{
  "n_head": 3,
  "d_mlp": 1536,
  "init_std_up": 0.0255
}
MLP neurons of a small language model. Each row is named by its layer, matrix (up: input weights; down: output weights) and neuron, and shows model dimensions 112-303. Each number is 128 + 24 x the weight over its row's rms, rounded and kept within 0 to 255. Numbers have three digits each.
Before each neuron's rows, "fires on" lists the tokens most often at its 100 highest values on Wikipedia text that the model never trained on.

fires on: " |", "|", " of", " to", ","
L10.up30:112145095127158116113131143120131159123114107116154120113125149129130120134090147173108106083105105117151143114148111161095113129122137138119151153091154143161115107142089096126080141121078171118096141167161128135081126108125116116124135109147123139156119129134107124132152114126086133108118120141105150142138140119134141129113163105103107134143120099146149102122154119144149107137155082140143136093129109113132142110167095119104135171144132118152107116154129133095111133087156083132128132079123178177124124151090167143137119113155114099128131126099159134083123146082147126078
L10.down30:131119117096127117102126076152140144178146141108126115106093153143096134135088112136115069101109087135142109133157158099122158133157067084104127122112151144156114175164085116180120127136150110106140131153148139108120126099109109139107123082130160136147142157116127143176097135053130147150114138136119155133122133128117130109082136131134141101159145160159119133146153095116134191133130108133123142131141160094123126134156075138101109162182083147142117146170149141106083118088117119136149129125139144167111193133098150148170139147123120121151148173109154134091116127139138104116

fires on: " for", " of", ")", "rick", " by", "rup"
L5.up1374:106131141148130109124114141137149159160113105142132098101114090140168110119098128092123124085156131156141133153125167101142138111151129148169124117154099128129154157158132150095113157097096133158094100154194109108107121140082138120134096136125103145140125124098084116186118144097113083163144144115132132107096124126146121161147135113117150158166103142110106141117096177126165142125108151118116120114126113103126126124088117159134140109067159123139117166117112129154095152153132100102163057117163110102119154212110139137117110121118118170120154155137098117120171166140116139133
L5.down1374:145133100130141105124132147130138130112130122116136144077158197131115135164131142162142140159120121160190161110111094120114139146080111132121148146103136161135128118124120146135131142104145146175167109119129110176109110183166151140127095124111126127120141067109134109100116114118111114066110125141117123138120117093093144149184135114162110119137166076127121127159127129163120102094146114134121116149126119118136106161133152091148123095088125134115142103125110152121094141139162125045085102149126131176150139147097112171160193122074122133131104117138140128098164089139138082114

fires on: " of", " because", "ing", " to", "ed", "ating"
L4.up266:102133127144164150123117087158119153108162083122126094133131129128094090140127154140123126141103146093124140118116131134150127113090121172138101141192108092111125177169135174097124133080134132153119098135145071130089090125126109113135132140113122150060130122118109140131118143097087094165135115135112164195117184151116124118137136116146124101145117126092134131163146123113112111119156122116111115117133145112118141146106134145140153120122118086142140139096125145104149081131132109091124110157159143137160087113095148170172151144163074112124120095092127122153104112126143113113
L4.down266:120145139145157128168132122106115085133154125109141140108155153138108078119086105090152114126178131141147151127149131101168132091124132128074140076096106108171145110138141100134117150089095136124153148143158114102126134106126130120106148097116159152120134114143112138152090114135117130125126142155119111204151109145114137140110125128134118128149143113146141124096135124160118138151167140118115113141147137095077125139142090148119120163107124119122137106150181113124089150133124067136138149184129145103128097099146110149121164144162113153128154146095101103155160118122094075140

fires on: ".", ":", ";", " \""
L7.up1458:139110161105141105159090139146140132137128119092148109154095102108115130134122088092139100118150089137137128154139124118142106113122111162125131157131147110131125116125141125117130151136117154127158136114096155063115090138137123128101129160125106142112119128123149098141133116152088136110080120126159135128123128154125070124142121116137097123139095137142136112139145051108094124124105122134130129100147145137098135117094140140136082146082096124154097094181122156118106122116149104131113095097086119140150127124133191103094129094166148113142127085146112124154104178116115116117
L7.down1458:083133106206121132136116148129156132151052141149131117169129144157163121182114163123157156118166167186166115120131136169125097108114157149107121152104142104124116131117134131127108142114176095112130120085109124107122140102126114116172096117154140178136088123102127138117131115142134152138131112122135172139124137124162100126144153128110109157129171128144159121091146113064102138104167121125046125139136162145120140155129130101127158146119137138159106090146168101115106045097127104118101149111135104161114158098174125130145123137134152102108129149115133102182144149133116106125

fires on: " |", ",", " =", "\"", "\n", "),"
L4.up968:112147161143130123165155138151117142135135105108124127099141136111119126186153088125120162116130122142130115135129107135162121100156149137099128112135130127136145134119166128129153132170124077130129151128131126150101090151127153108175134093117172136160131114083103161147181108152106105119141087169131114131127101153117107150140151133106134145130135143163157166102114150132137109123110109139117076167113123126119174148113110155131125098145127123130162105119097127135086143098081112159129139118123120137126112120108147132186153131121152127131132084158137147141107127150136140127
L4.down968:133106117096117162114106138122137131146094140125107100201148129114110129104117096108123147131161103124141151139155118145105127102145130123158121112166137099102134135144136128162139115111163105123095142095122131137110137086147141109104142099144116135121137147145135129155111163144184115203112156142144133151113169111152091102140069157135117160171081087124124120128099121132098152159116133140137114105144174116094149090134130124102139131171100179144115121120143117104115096106152146106145116121123137136144120144216136145101125080118136132164139114144141094149110160085133167097

fires on: " dis", "-"
L4.up129:081080146092118119146162164089142099176170125119146077107132148117158119106138086106152096142145170119105151161147128140111164160133105114120151079140166141092122134127160167100172128083135161120174135109097116116137166145123153138120126154123088125063140161078153166142096118127108121105162120107128092099110113124082170188089114138114109109131139158142130091119157129090128075100113143085154105143085135067172115101112084145103111153128140155139087124190104154145118121128165122110113141105138122086149088138105101118124115118118101146102116128082113117206102130135146123132
L4.down129:112168135185161131118137118179117098097136119137140170069153148163129139134139105123148125208136161125144104090124146119140125128129140133147087117080151114139147116129145112139098115117095129148155112089097128109146142100155099160134110124128142128101126181134153118103081100119155089157079114131133150103110119102122149161119132125092117159170147061127138086086140093116137132134067115135126142127089086097117176156099105100135123125090172136127129102099152125115154137138160119147082132090133141127135096136156118139099135109156159097112132151134178146132095167153167122129

fires on: " of", " in", ",", ":", " southern"
L7.up293:158136123105118137119124167130132126148118131121121126141145062128114122148108103157114125088105128136115107103183114128112103139121138128137127129121172096136071156108137156115164165144123144111148177171117119100092128079104121127158106108150133116134074077162118105146098137090140134156125141128145162147135128093169131123108155103147138103138126133129150133164125127092143152168105177113143154066126113116128110144125115106163066157154132118147130128108109113096101132073134143106145156127121114145126151134091108137138126136131133107105120152098152139132099151102168142132
L7.down293:144108098094099153114117155107174142138122143135089107136114150131083149111119100118109117101129148115167140137156140123160138163159086110118126151146147120164104132113141114118125124142182150148086148094107141129087134096153114114112095144138117105121102153152162116145090059115114123138101108121136103121131121107153126171120185167128137109112096122099127127122117102128140134125168162117140142141111129131100138131140136110124124102172129126148117123108167084137095014099163129144106164079116131137084132142114100137117105081137121129148126146122120156114101117108182119130

fires on: " |", "one", "\n", "–"
L4.up483:128139099132104164118116092115144150144094101115135127086118156120100119138108099168089148124133126116145076122135172130125147092139134108109167112144116176166152114100122123155092107185142098165147138134144164155118159131139135149167109131115117126089143095117152123148111121139174118111115132174108111130147148108155132107122095088129116124107133113147138131146114113113135137144188137128165168146115167134136101145125093147115114142087113142100104146150116112135118126105146121121119158126156152140132143084121112119125118141113117136141125176183170148154145114127122191143
L4.down483:138125174144131103119098150162137187101143147114124122185122144114128103132135156115118092134140140160169137157102132127149144149141158151145147092145135148141110082115146148099118149095142136077130112141084082093122120122119109106104121118146157114142123191114143171065134111132143077160105131092133149142178116108118117094123157132143134140167098155069122118148156155113107132160119150112114109144152115152113125161113155099114171160189139138121183142097124127120123062135147153118130120122102130144081121154130129106123101075124116125119107110091138106137125150091128128076

fires on: " would", " /", "re", " as", " to", "\""
L4.up488:135136115149119105119115081105119100086138142077103176103126171095091161132087102102073123124139138184129156107142129139150085139149094119148118170161122139114120094136102148166103130152095175130126113113135108143116115146139134131122104118121181121160150122093129077140162125138086146105129143133120142161149094141118127162097181129143137136153108106181143149122125103136133109137142110121135133143108127107114119096135060141150108115131097132176143152172117132162140118108146122097074145124141139163137172082174155120164123158109092119126119114113138112133121110118101132149
L4.down488:144076140158117116158149115145121147124134048115121133237116109149148137131125181144134144088090157123145096171166073136089163137109139138105145081125119100122126159142117138115117114091184101112147157136119123123113134086143116071127134097138166136126103178144145164096152097155157130093111109122138118140086162133140117115104096134112124125147165132118176106179154203133122105123198146143106148100149159118093122120151106119130086128156149136108115171095163082108134100143135132129149115144104126108087124101128128151063155115120110121141131139122127149113107116139142114142

fires on: "-", " C", " Mc", "ir", "ations", "ic"
L4.up332:107123114139107136122102143149127111126139100127125105101129117135122151136137143099146134103117129111168111130164089114128094148115145163143112117054129153141128120131116147136098090105125095142152119168094116122095137076071118106122122124135120121141083171121105073114123111088167149148112162168120124146167100109107151131138143099119117111107138168129149159126170103161136143148096097156060125115143122106107180148107135126143088142106133141179116104153122131138133169127101142131123126109191126102100156104118119172114106159107124123119108117116142131100119174101101145079
L4.down332:154136117107153097090102115112151124130150148103130128141097164162113124102071125140127142111122189149129122135147116130102104136148128171137092071124090162113109141113103100139124156118126126141117127125089123127102112140137097155142155136113117128132110138143142124075103150073123130155137090110122126147142135145074102117126099150130128156142139123133112140124151168145159096097102092145154154121084165128133104131115087122127127085095140109093123133126123161145078096151147184161097144104084133134166129174103140156112118136144112155133107133129143141130143157136150176101

fires on: " and", " or", " in", ",", " of", " &"
L7.up200:145123148126112116134133153087131123140122074130157137126176149166130142144144139132124145112114131128129154090164149131126097123113128070141136104151150152114088167142126143133130138136146149134105122179124129104090127122156100113161106128110110133144127148137085168163119135143118113085111156135127142116151165109143090103185142161112117122131116130145136103182114117064119138123163149142116124124095118130129089187154136185157121126104167142147100094146128136166121155113129077072179117139128107133067147097123117100122136148149095111137127151111135118150155110129138144153
L7.down200:139130113097146116130128152161089140113131147113123105126084133174127131134146128123093128103104099097123120149161152137139109136181108123131153126096123092170111091150119132108133154138166152162147156133168096140147137148126174171063114108143125133128097098133152150114112063139137122138128111168151168121138114080109150138139153106105153159089158102128080154123085156112121129107144144126127154115140141151119112146166142092166171122120135093109146189149163109136152114144146188146112170156079135150112081140147147121129164118119154137123133078145100122112106130099115116145

fires on: " of", "ed", " f", "ing"
L4.up1516:139136144122168121132134114132115142089093117149120115135132089087189138114139133105130136142125107099099124131158175117124108061125076085101158123133130138128165151145100132155116165120138137151149146151160125121154087118150085081169116100154142095131119144150121118137136141147143088155164119127117152150104105104118096143154115116157150121132163160150109150162143130157091160090146122157100147125146150112098135146130135138156125118123072130132150144088106134100145104159124088098114102141111156137144121077132182134124109135098142128170067145149131147155102168131130148106
L4.down1516:124089072090130115100114127135113106174161156119101130060121147067151097111112132125121132155127139163144118140122152115152141160168102126112107129127111119117117136136111103112138122106173163147167116116143169139200128139108125120129112149119146082118132113140084153145135119163132128134117137160128159109131163148114125091142129117111153136095102158160067074119090132120102138172162185096128130064091157142154124115147098132120117103113119132146106174136150124141116109097156085099110106154123122122118137152155101178120150130144155138167116109146138131137133092146116138104

fires on: " in", "ific", "ed", " of", "s", "ing"
L5.up1031:125130172093090136129144126168084124129149155118082134147104122117135138114127141159207126124108098065101121089136154104157119108101123115127141107169153099114161109094157164120180146135124099110114133153165107151118094155124101130165158165158108131157132096156141123105142121138095109083113132127116146140116145121123137121180136088130117121109132134145119094135132166103131130134159142127133089116136155102137117126122147098133147086126116088149116105135117111124146169168116143122142120140125171136083122120100194156179145121171174102153094086118150121161119114116152148134
L5.down1031:104107145117157117179126152165151120139125152129106107105134139136158111113108162107077126122121143129149122142148132127136142136112088146130123093145122115120135117103116081115106193139167154145122097110095143106102083114114115116148114130112162131119137150155073099111169126132132129139149121173081144129138177064138111140139153105125104129128094105141129113135122087143139100126114087119155119123111130161172143152144151135105139109150144159139178068147114166170085153111126131110152094168152161087119139138121106112143135152132164132159111132147114115128110161175137122130

fires on: " Ch", " ch", "ch", "Ch"
L10.up655:089169119140118108117119118108119135153137096096151086192115119133131126131079143100122160113110121105106140133141129125138138130139106105107120128135133106122149110123144156074169126106103078070140189091105111156109191117103156136124146143152157142132156109138089128159132148128110153148104162105131174098140092130134118148182099155183107106153166131137114141135126148137134091121096135134143146127112158142140126129145112141128154154116100104094108137149147169102122101109091162109106131108146142169130151068145134099124099106105114136137129133122130131098112123136117110129
L10.down655:161126132152179131135135126124130093148150122145164149108133124115148120136109130147128121143132167104137120137112135147110124118161153101130139085121116067163132141118136163129087174130109113107122158087147116114133137119154148120177066128117121130121121126138114170134099129159099153124114155133129123107151142159095119106129136136109131148146159077121063125108092118118139093159113123204144141114102117142128110105134122134111141122130107158140142146099103161118130151170090140087139125130086162111176155080108115111158081177126129141114141139141099168112155102177133115109

fires on: ",", " of", " at", "led"
L10.up1009:107134164077141130134082142132094118086129110165130139082122145193117101115120092148108108095148112164159119143148148120123165069126155160119146119119109127095111121151091147114133108153096118102155159126114136111121130127124178070131141147086093146133168091132104103102100120147128120163147142133135090100095118128125079143160109101119121099154142089138080098149131113195159112120112133120162109112123157129122153111137124142127167116133149151138114115133103121143122111147127134105129119128106126137100146107121165132160127081107077121184129077112121165101141155115129143105
L10.down1009:162136138102138124170111131117179137126145134125130079184166116124164099093173133146147134140096202109103129143162116129141111130103132136179161171131118162147155129121158153106134107106115147133121112100126130153124174119138105126114162129113074128149147109122115111151150140071077089126127105105095138146146142142121126158131129145162104083140135109099122108132168112086126104140118150145117150118129100167136119115103142148128094131146139120164151102124087157126116075120118122123147130140150177096133111131119092115090124130139117106143143130118127129141055131097148087177

fires on: " a", " V", " to", " d", "c"
L10.up531:111125138148115118100123158170143078129113126115121157113153120175165103110148122173119137108150148160127177136102144107170147139158105155120117117128147105093154168083120085117117106160138125132116101139148136113142127108112185118096140111153081108130123101135088152100100105097120125097109121144097120158137113094169113120135159122104125108129121144164124142104128114080091145164149134124098134136120157112105108121109092107110126080127132134104151147060113145128130156131089117108126155100143144158103135154132148114175189130144129120188112118128110167118137157162090125086
L10.down531:104084114131137104189109129083100122142128093159102096153087138112139130107147124139203129148114109141128131139145128133127124096156124137140123128129125172112135114157132115117143139117111144107123173141090154136101110185137126169049105109141105101114134147142183136174108150143133157140102127108175152095145142119111100114127085130097131133086108122097118133110141136139167089082058176154132150136132137115134104117091123129125150104105143120162123120156130115133121116139138111137177137133100100130113127136114095131114130115121101133161169083123105123121139117143156142144

fires on: ",", ".", " because", " that", " when", " and"
L7.up1099:109137152157150143137153104131127100088122130142128109133099156131120129149138083132163105150164102113099156139109118133099130112108136180112122171129107104102129109092121133149125141166136125145150108160130122060111114138131113120080116077109083192146116128152136140094117085133100099111162120112099089150132150132131115117121146113151165130133113135094133107141114127113148145121147128116127108118156117118131154085147134119070140109135140122135128132143154122098085072127123091073149173143105121185145127057159180157112129153085145112127131114142089127142141119115097129122
L7.down1099:088110158104123138138109153153133134173122121172116138191151107145133140143114120116128157139168139164120154105141128134121119118120129110144109161142128103135136106152073147148106106153137142144164131125124108105121107139133132091115082152133097157134131133096124088141158147158181188109108146133138168142133103108147105163102172176118152161163127099112156099153144123063097106122111120136119155090136112133128150109101124150132127089134110150122122091079179175142090000111140125106140149140138116142130086100150119144106147147134124082099102152094093107145108112117145122114

fires on: " and", " but"
L4.up1318:182138120117136120158118121165100136115158120140122098151115101111121134073127097134142123133094135157130157138139139182153103123107134157139095119083168128157116146132112141148106123110150175123129096132147140119112112154125154121166168169115101117150149091155130110116141093127076179093142095120109131124130127158111098102115103122117180061114142145116140133140137115094118118137091074131136129125091128156091131090129117130145093126162132127102126124130121135154096135117142132136141097177102116150174178128165142121133119110108113174130175104102155134161069127152152127132
L4.down1318:141116120097151176176181167093115106166102159098109094109157154135119106116115095050124096138143121137159159125136141161094142089136118100099169123058151167124095144092114116112140111105137115142155116102101135124097116160134145145172139096108164131078108094108118070139109123164152132111148167081078133199123108114141178130159141107119097156141115141131130104132111082100133140124138098104116139124122111115101137101159108131154169145122108145107122122099138105145093107101137090102116124116086134141152105102138128120138112113142144120131095143132147091091104146139119169169

fires on: "\n ", ")", " in"
L7.up772:127104136135162131135130136103105110135140135089136112114119113176127144138135114114131157142117123164140117128146123111117153169150124147184110110135117117165129114108135098128111119139120108116105120143133147165071122138098098098123146082080104130113125121135123118147116106146086092163121135140107095177145139154120122148174130171129154085135108127132127140136112134136180151123129147158092091134133152103186087138129106101152169134118109113112143148120127079140086143136118086123127115135142092121094163146151096098096085109111133107134137153092087147118128105114148105160
L7.down772:083101129146136145111161111172131159121141074186116148045119129127114062106128145120115101146115141091154162143171087137129134136131082101096137127089146131089119176113150148120137171147138159135173149073126138111147121164145172116122092125152093180160145132139105128131077123161135139113139150113141140134135113152129141104128126110154114169107133142124134159114100139158130139119140095151155098099089113147111129118180137087189115093106134113140145139104120148172127211135150140113112116114078129148069123106113158115188126093127114140133122131145128089137138090123134111116

fires on: ",", ":", "-", " -", " place"
L4.up875:121114149138147124139143136088090113103131114113161113188122155149118087102114128087131137101120132106130109108175141152108124134093106115129126079129131104114155157180122161113126121132139117162145143142108112131133142123152170140132104130106142117076099103143159148116124150126091157103118147081173105129138092119090087121145106111130150103149165093142086105157160093151130115151100149127162113134097104120143110124154141106154181109111130084093144115146126139164162123163110120142160206140160098104128108113163106114103177133117108153140137142169131095121104124155104141130
L4.down875:109139150135151120124083129118141125101131111162155117034133131115134151179122140120166139191123133078133106090080108109121096073175093147085132125118112106168134130151122157135122135131115128127154141111156156151152149168131137161144111131168144122147125145139055123161182105108147127137126098129107138117130109122173145109162143136135155127164149129095164126111085133118158161140147131150110129137090124124082117144137113123143172168146118144107159127146122100140143143124123107128151109125107120173144086108090148152096105148136161073122126127141145098178117120099126128159

fires on: " |", " of", " in", " to", " and"
L10.up1232:123115115145123129072141145104158134119164133111149095130149130154108166088121139184141126117073114083169140171116147138108165173119133110148140106128145139124124121150129100111134127104124154154112127169128093130095147127126147101116144107128125146133111154111144109144105099106115107134146132125097104121155137119125168124116157131148135091097111113096141146127180132117126139126102143135104126105159105078126123097097046124147125149152116122115118139093133113167109131061142096133113136071129119189189124141110107086148166127106116115151148115079139139112122143098128159104
L10.down1232:140104125114114144121119091099132126120175151112114102119125122145118151137111121131131128140151113133188181136107154121126161138150178084122090154154145113144129114195097102173133173170151087088125119120136112125105107095110148122137128088148145098147153118121126146149083097150117117133119126130102141106167156079115121077088140134130143111134138156149116133069160095167158155139149144128157147129117171113139130118100073114124107129187102134137100125146110072120084040128157114175112140138133123173157148146115137100123119123105134112150149119157142176059144134129158127144

fires on: ",", " of", " |", " by", " to"
L10.up112:098083160091169109132085139154114112110171162139133141113164115150129135142099139149094137137170089110108116131156164131113163082135163145103121117129080098151171086139129126111108168147131114104135141130091117149134170113112159118084139161120146150157090140076117141100113105128121127104126137121136145133132130134133134162123126143133103105115134072123140114133149111166096155140144105137110136126089147121096157098109106127133154099117156097110113052090133127161138031151102076119124091137156150135125136155134125097108124162125117093165122117111158128121093091084131176122
L10.down112:114156113152133111152141147127143121104142139103131160129108113135131116149158108170151129127166172146136114149137164135088102105164163101122109120135114105134096161083135130114140066097160104113130127127146108118157131090135156114043123158157115153088117107133123088116126127136167127186147132132116122113165128147118088115158082117134117132129147141150133084109143103083170119119155112130103115092117114123127067168170149107139167091126136121119131077140131179130092000063143128122111114113117114127144109157133097121123126117139119136103123144121081127146131134134111122146

fires on: " of", " in", " |", "|", " to", "200"
L10.up322:130126131124128160129094148114142132141192109127126112147132109121156143121139151162098157111108152114172143173135112113093119107121136129147147151157130134104131086130118124138140134152111120151123145122107102120129120138098148104139135089101147133139094114059154106145146136133133113161156130095092125207148118115143139135150046130127098110115094116098159153130180135137114135132120142119176171109120187114134151113114099159142117116120123137117096108119102132126107153118182120119143139161165123136156081153098150159146153104151119136136141135114106128143162171086128102078
L10.down322:116068133134125167121140128117131145143128150132160132117131170131116111139117130110154122113104123134096191150152133171140179119104153124106159156092114112097125116140164115164167164133122119077091112144131144135121151085072149074140115103135121131181170112115128120111078095118102157097132120092117129153122191094090101099151120111144128066113140116119079105089129141174104163147128142151119117128143151108169160118089082149104153151111110128110156113130103097115151105142124101162134145137141161145118151204131092106101168119082076139133124128148121121142110141108131116151

fires on: " |", "\n", " ", ","
L4.up1455:131147111146097154134117091161146134102142101183106083134103121134114122128115100124142181131133151159145096082149157128142101103135148123114120117136150132136145137095179105118079143170132103174141167154151098181151098087118148160144161123132108147158153119141103161158129142162143114113149160096111096100063148151157138108097119125113094119137146134162149127103132149140131119145184098123124137114120108127096137147173086163138111117080114125155174158139107095127102146146139105159139121080135132108142146116116104107116149100135120095154106117147126117129111148158132156092
L4.down1455:136087134147137136140143149126086107156088171128093112154159143102158156154146127115111093130140106132073149118124092108133159164124160107133144093147117137158167107135109152184100091120121148117114153159138093139123153086095108103094131142150114112101123144095161105094137124091120109102157113131182152125115111128155128107119128120164116148157126143121126103143121118128117128138066117120111132126120136085142152160118126148103152167178213124095115098091161141150143120110114165089156138093111121124121114164144135161167096087103123119124121167138148128151111133120110134082

fires on: " and", " or", "ly", "p", "ag"
L5.up1365:145108155105133163112137096115141131113126131129156100138136164154153142074168117157064126148173136114161102121151145155125159184104086135092111112125145157149118121118128098137098123139099135150139086158105117100141119101115160142120100132118109145085116199104139124170119109100140108105105091150141119107182183144153159104198105169137123084107144106110088108152125117132143137140121106132148092140082102182163110159134093126147132111152154084099162110144127118114111140135123140132108106123130136134067165121125179138160125148122128128144121089147163129139102137121156158146
L5.down1365:121167135114167138156135135161141145087098183110127104095148120125141073141139101099080071152140112101152115128123142149156131144132124112160111089103090141093140104146137138140106115140180122124159135101159128132143125076138088151178106171124099109118107117161147114118164089118112130078112144122119169093155104110122175112160085129155163129138114107115140100117140092145125126150141160090141156114131147141107087135119132104166126101128117129135146111129128104129144168138120150102144103140105130137174104188162120083122187103127124155125132144113129172154107115170095124151

fires on: " |", ",", ":", " (", " –"
L10.up1022:166124106116147148114116131118119119131119126116116144162134082096166160131086144152123142127130092123133104152127122097103101142083136099103102157126130115170146109183097124086164167099117171059142126153075127148117129102156150124141130088121105142091139087108112118140158144136105097123121126136166134121130088105156123137114179119136142110082111151151138092110114130104177132147148190088143154112086173097173134114140133136098134167153166161129111131148162117138060133083149099109119156149117112124112146168105116086125129091120134125120162093111131145122142130105116133134
L10.down1022:168135110112130132134145111111124126116130144157126144178135108142083140155122140137125102127140188109152100133106131133131130137129134139162129069133128137135079133087150141094109124140141097172090131147106114109116145084167102142167168082179140086123100101127147133142129143151163117132083089144123111127114073099109115129096105128149122149141151134132121158132104113119139163144146110139177168097167114164111103128128107152102134112179141107164138143144102108098088039110111128158138161086164112156075140118111151137104111089134134106132113158116143126093133067116110100107

fires on: " ch", "ch", " Sch"
L7.up78:117134120155117130128104123080142122134158178129096094138131094148159136125122165106104124148080115112132152130149146116152171141125095125097087159128101101145114079125139145075121106114082133150144109145125128119104143115139107136089096127123189115088134149141094117153087124096138137143094122116107111126147107126133131159184088181147137129152150125126170144089119130129118079126136123135147099121093179171119124152087113153115164069153114115133133121142155085125092156115165107125110140088167141163140162138180139121129145150131122092170103148162130112147091091120126160140
L7.down78:142125094153137135150111162178158142142131113136119100062115118113139154138135123117110136136125130075144112128103088145155125141173159109107141128099127095127139088112117111120106190152126126126181105125122147110115155109162136154143099130143161118113161124149134101127149140070122114155099101128182138136092091130129101109154164150093113144140156097117113130101146142150131086141056127118144102139167143122137119162111143154158125126191174161176147148152133114142132146133127114114120152159093071111166136102142113146119129139132104120163087119151102108118105128131113101150

fires on: " and", ".", " but", ",", ";"
L7.up489:158107159167139132134123138117110117142161143139125147147146121100118140157115152161153133141134115105131138111153144144160107108125091170121088123094150110144084108127142132109133134191159122117149121167144144105096140128116123131110109142109123058158131117115104114132111076122123139124131127142135164147111101133129133094161093141152154126179160097178098149090146121087108145113134117104149088130086109119111131103115134151125158168144130139095151109150150113135156158139107117074108109117098121126164132107102139119181159094150135160124133118117139149140112133138131115122
L7.down489:137159122051159142127122084121177121142102126179123096172179140129134115107113102113119161118137128190094105113096114136125124084111155125126140181079100128125157133087160154079125124141125115126108120094117157140131101115140119092160120113126133134116091109159103101134117108123128149121111127125120127094093096096111107155136135138118157154162133099111177084090132130146114115052134105133118121126150166135119173108131142131156114145080114096103113118122141130119056069097118127134143133104136136135117106095155092105133125147168135089112138155084114126120111119131121088129

fires on: ".", ";", "\".", ".\"", "-", ","
L5.up1066:139112142142148159139141103137110085124095108116115121097119123117138110103138133116169130145148112115168113132101127133106143100115146147124127150157125130105126103145106135147080118155187153127123107130135164105125140149127136151113146129130143179103102112107159099151144119140107167148084099114143158135089127099145106125130146125133127163148116134125091152101132130100111157172163100197076110148104153098086130115099131100154149105109154125107131056172139113102109127147171131075145154133103144162120135093158130161126129132132152078130144117132125077166147132136129119132
L5.down1066:108163116170131083091139120146138130097129149145149101193125146163132143169110113133161109140149149179143106129135133131106139148124142156108107132110136161128130146176151134095111128096112146158111083121109146126099117127147136070160121130157098148137044130117073156113142139117105111168131125171112093174128117128114108149127124146085120134138138150152163134125129110130125117100135135113124146114149118120113167136142108093163117115149105106118103140121173156146133037144159141105156101151118160112156086069120150077151099103148183110145129148108118133121134145136135111182

fires on: "-", " C", " L", " l", "==="
L5.up396:125173119155116105140171135133169123106103107112156124125091137143105136132082143102129089118119114126150117093141152131185111129149102145151140095104130183146162100144097101161154145116086144108160132142146140144134122132121137137133125077139147135122133119127148151113080136125128138154114132118121167096126121124114116141096131171097158113089175161117166094146165097122101132134124156143152130144116115095085086144135107147127166118141088111123140122176118130142122132127127100128119070132157133137113165099135157136104134121108146112104130126109099144096143123125128139122
L5.down396:107160120154090148135153118104103094136127165139165123142068132152097153127107141115128137121167138137134152148139146166124137119099127120133104135200141146120136101143099111107132141125123109159109130166124151098137111075153110120183163165107103136142092107102140115102145127092154120106122146127120059168160137108105095143152112106091099134160105155133110179141123120113162110097136141139138158108049103101129161150116153117136158094147117107147167124114118137178088122130089156161134135155129162130135150090172123127097064151148131117099124096115154127116155157106128172142

fires on: " /", " such", " Z", " had", "w", " as"
L7.up1047:175158109141115132129106179086126116095150124116098141148133105099117121136097164138089140108124165157113144125104104126140119136124151126128154155154079154119114138097149129143145121117053128127096133148124134096145123127130139149106108149111120125098149087106113096099141160125117165081124159129116098142141131157166138142173127102139125109133108110132099126141148089131142081214115118111098101142082115133098148101146111151125120142105107116126177135116081126156154147131117147120125136144147139152131166061117102120117158114078165111103147124126095139152118159145121142158
L7.down1047:141117145107096125127128140131162134166124110146122128099131145167124126108146128129146119142113109122138145163155146126124130106177114087126096125139121175109103132177142129073098120118124149156145149080103106178100204153125100145133159157115131118172122135117149107153125086094131147111110110133106164087148131081135147097107112135127090086137171117143143134128168156134067088116153135089119108136157144129138109089146156142157101113129136099100096140142196140108130155135128148078134144136155118110100115151093127126159115126117119189124080135110115117140129122138194128150

fires on: "\n", " but", " and", ","
L7.up908:128140142143119152135163108111116093127124128143117126181115117105127108135089152110156056143139118108114127106089132146173100112124116151082120112141130111149115105153057145106132180138169157146162107165145118115131149135153139106133111123113107115105112152137135084127172120136087082121111088113163115101132132106150125130158101126106150133101107132104087124083108112100129145171167081103138138133090124091133143114137129106139133110127115127118161130109106136128177158141152178116149118098089105147134116078144124119105093177133108153154112128112141124158127134178140176133
L7.down908:114113122158141131137107102085129108152065119111166135136131123139077125141118140129104125168108137139098146146151104148129147157127144125129146124131135077112112126103171158146079137179117111142148175101107081108130167153149113108134158120111166106084101132103096126157134094146113174102172148108100156137110119136135131120149121141110140124103127093113137190122140121167169135108125150166131141138147120152124109110136164134129148122103151138139111129135177131141086074124089131113161137147148133111128120128116126111117159125118143121124118130138154129123122120108178119098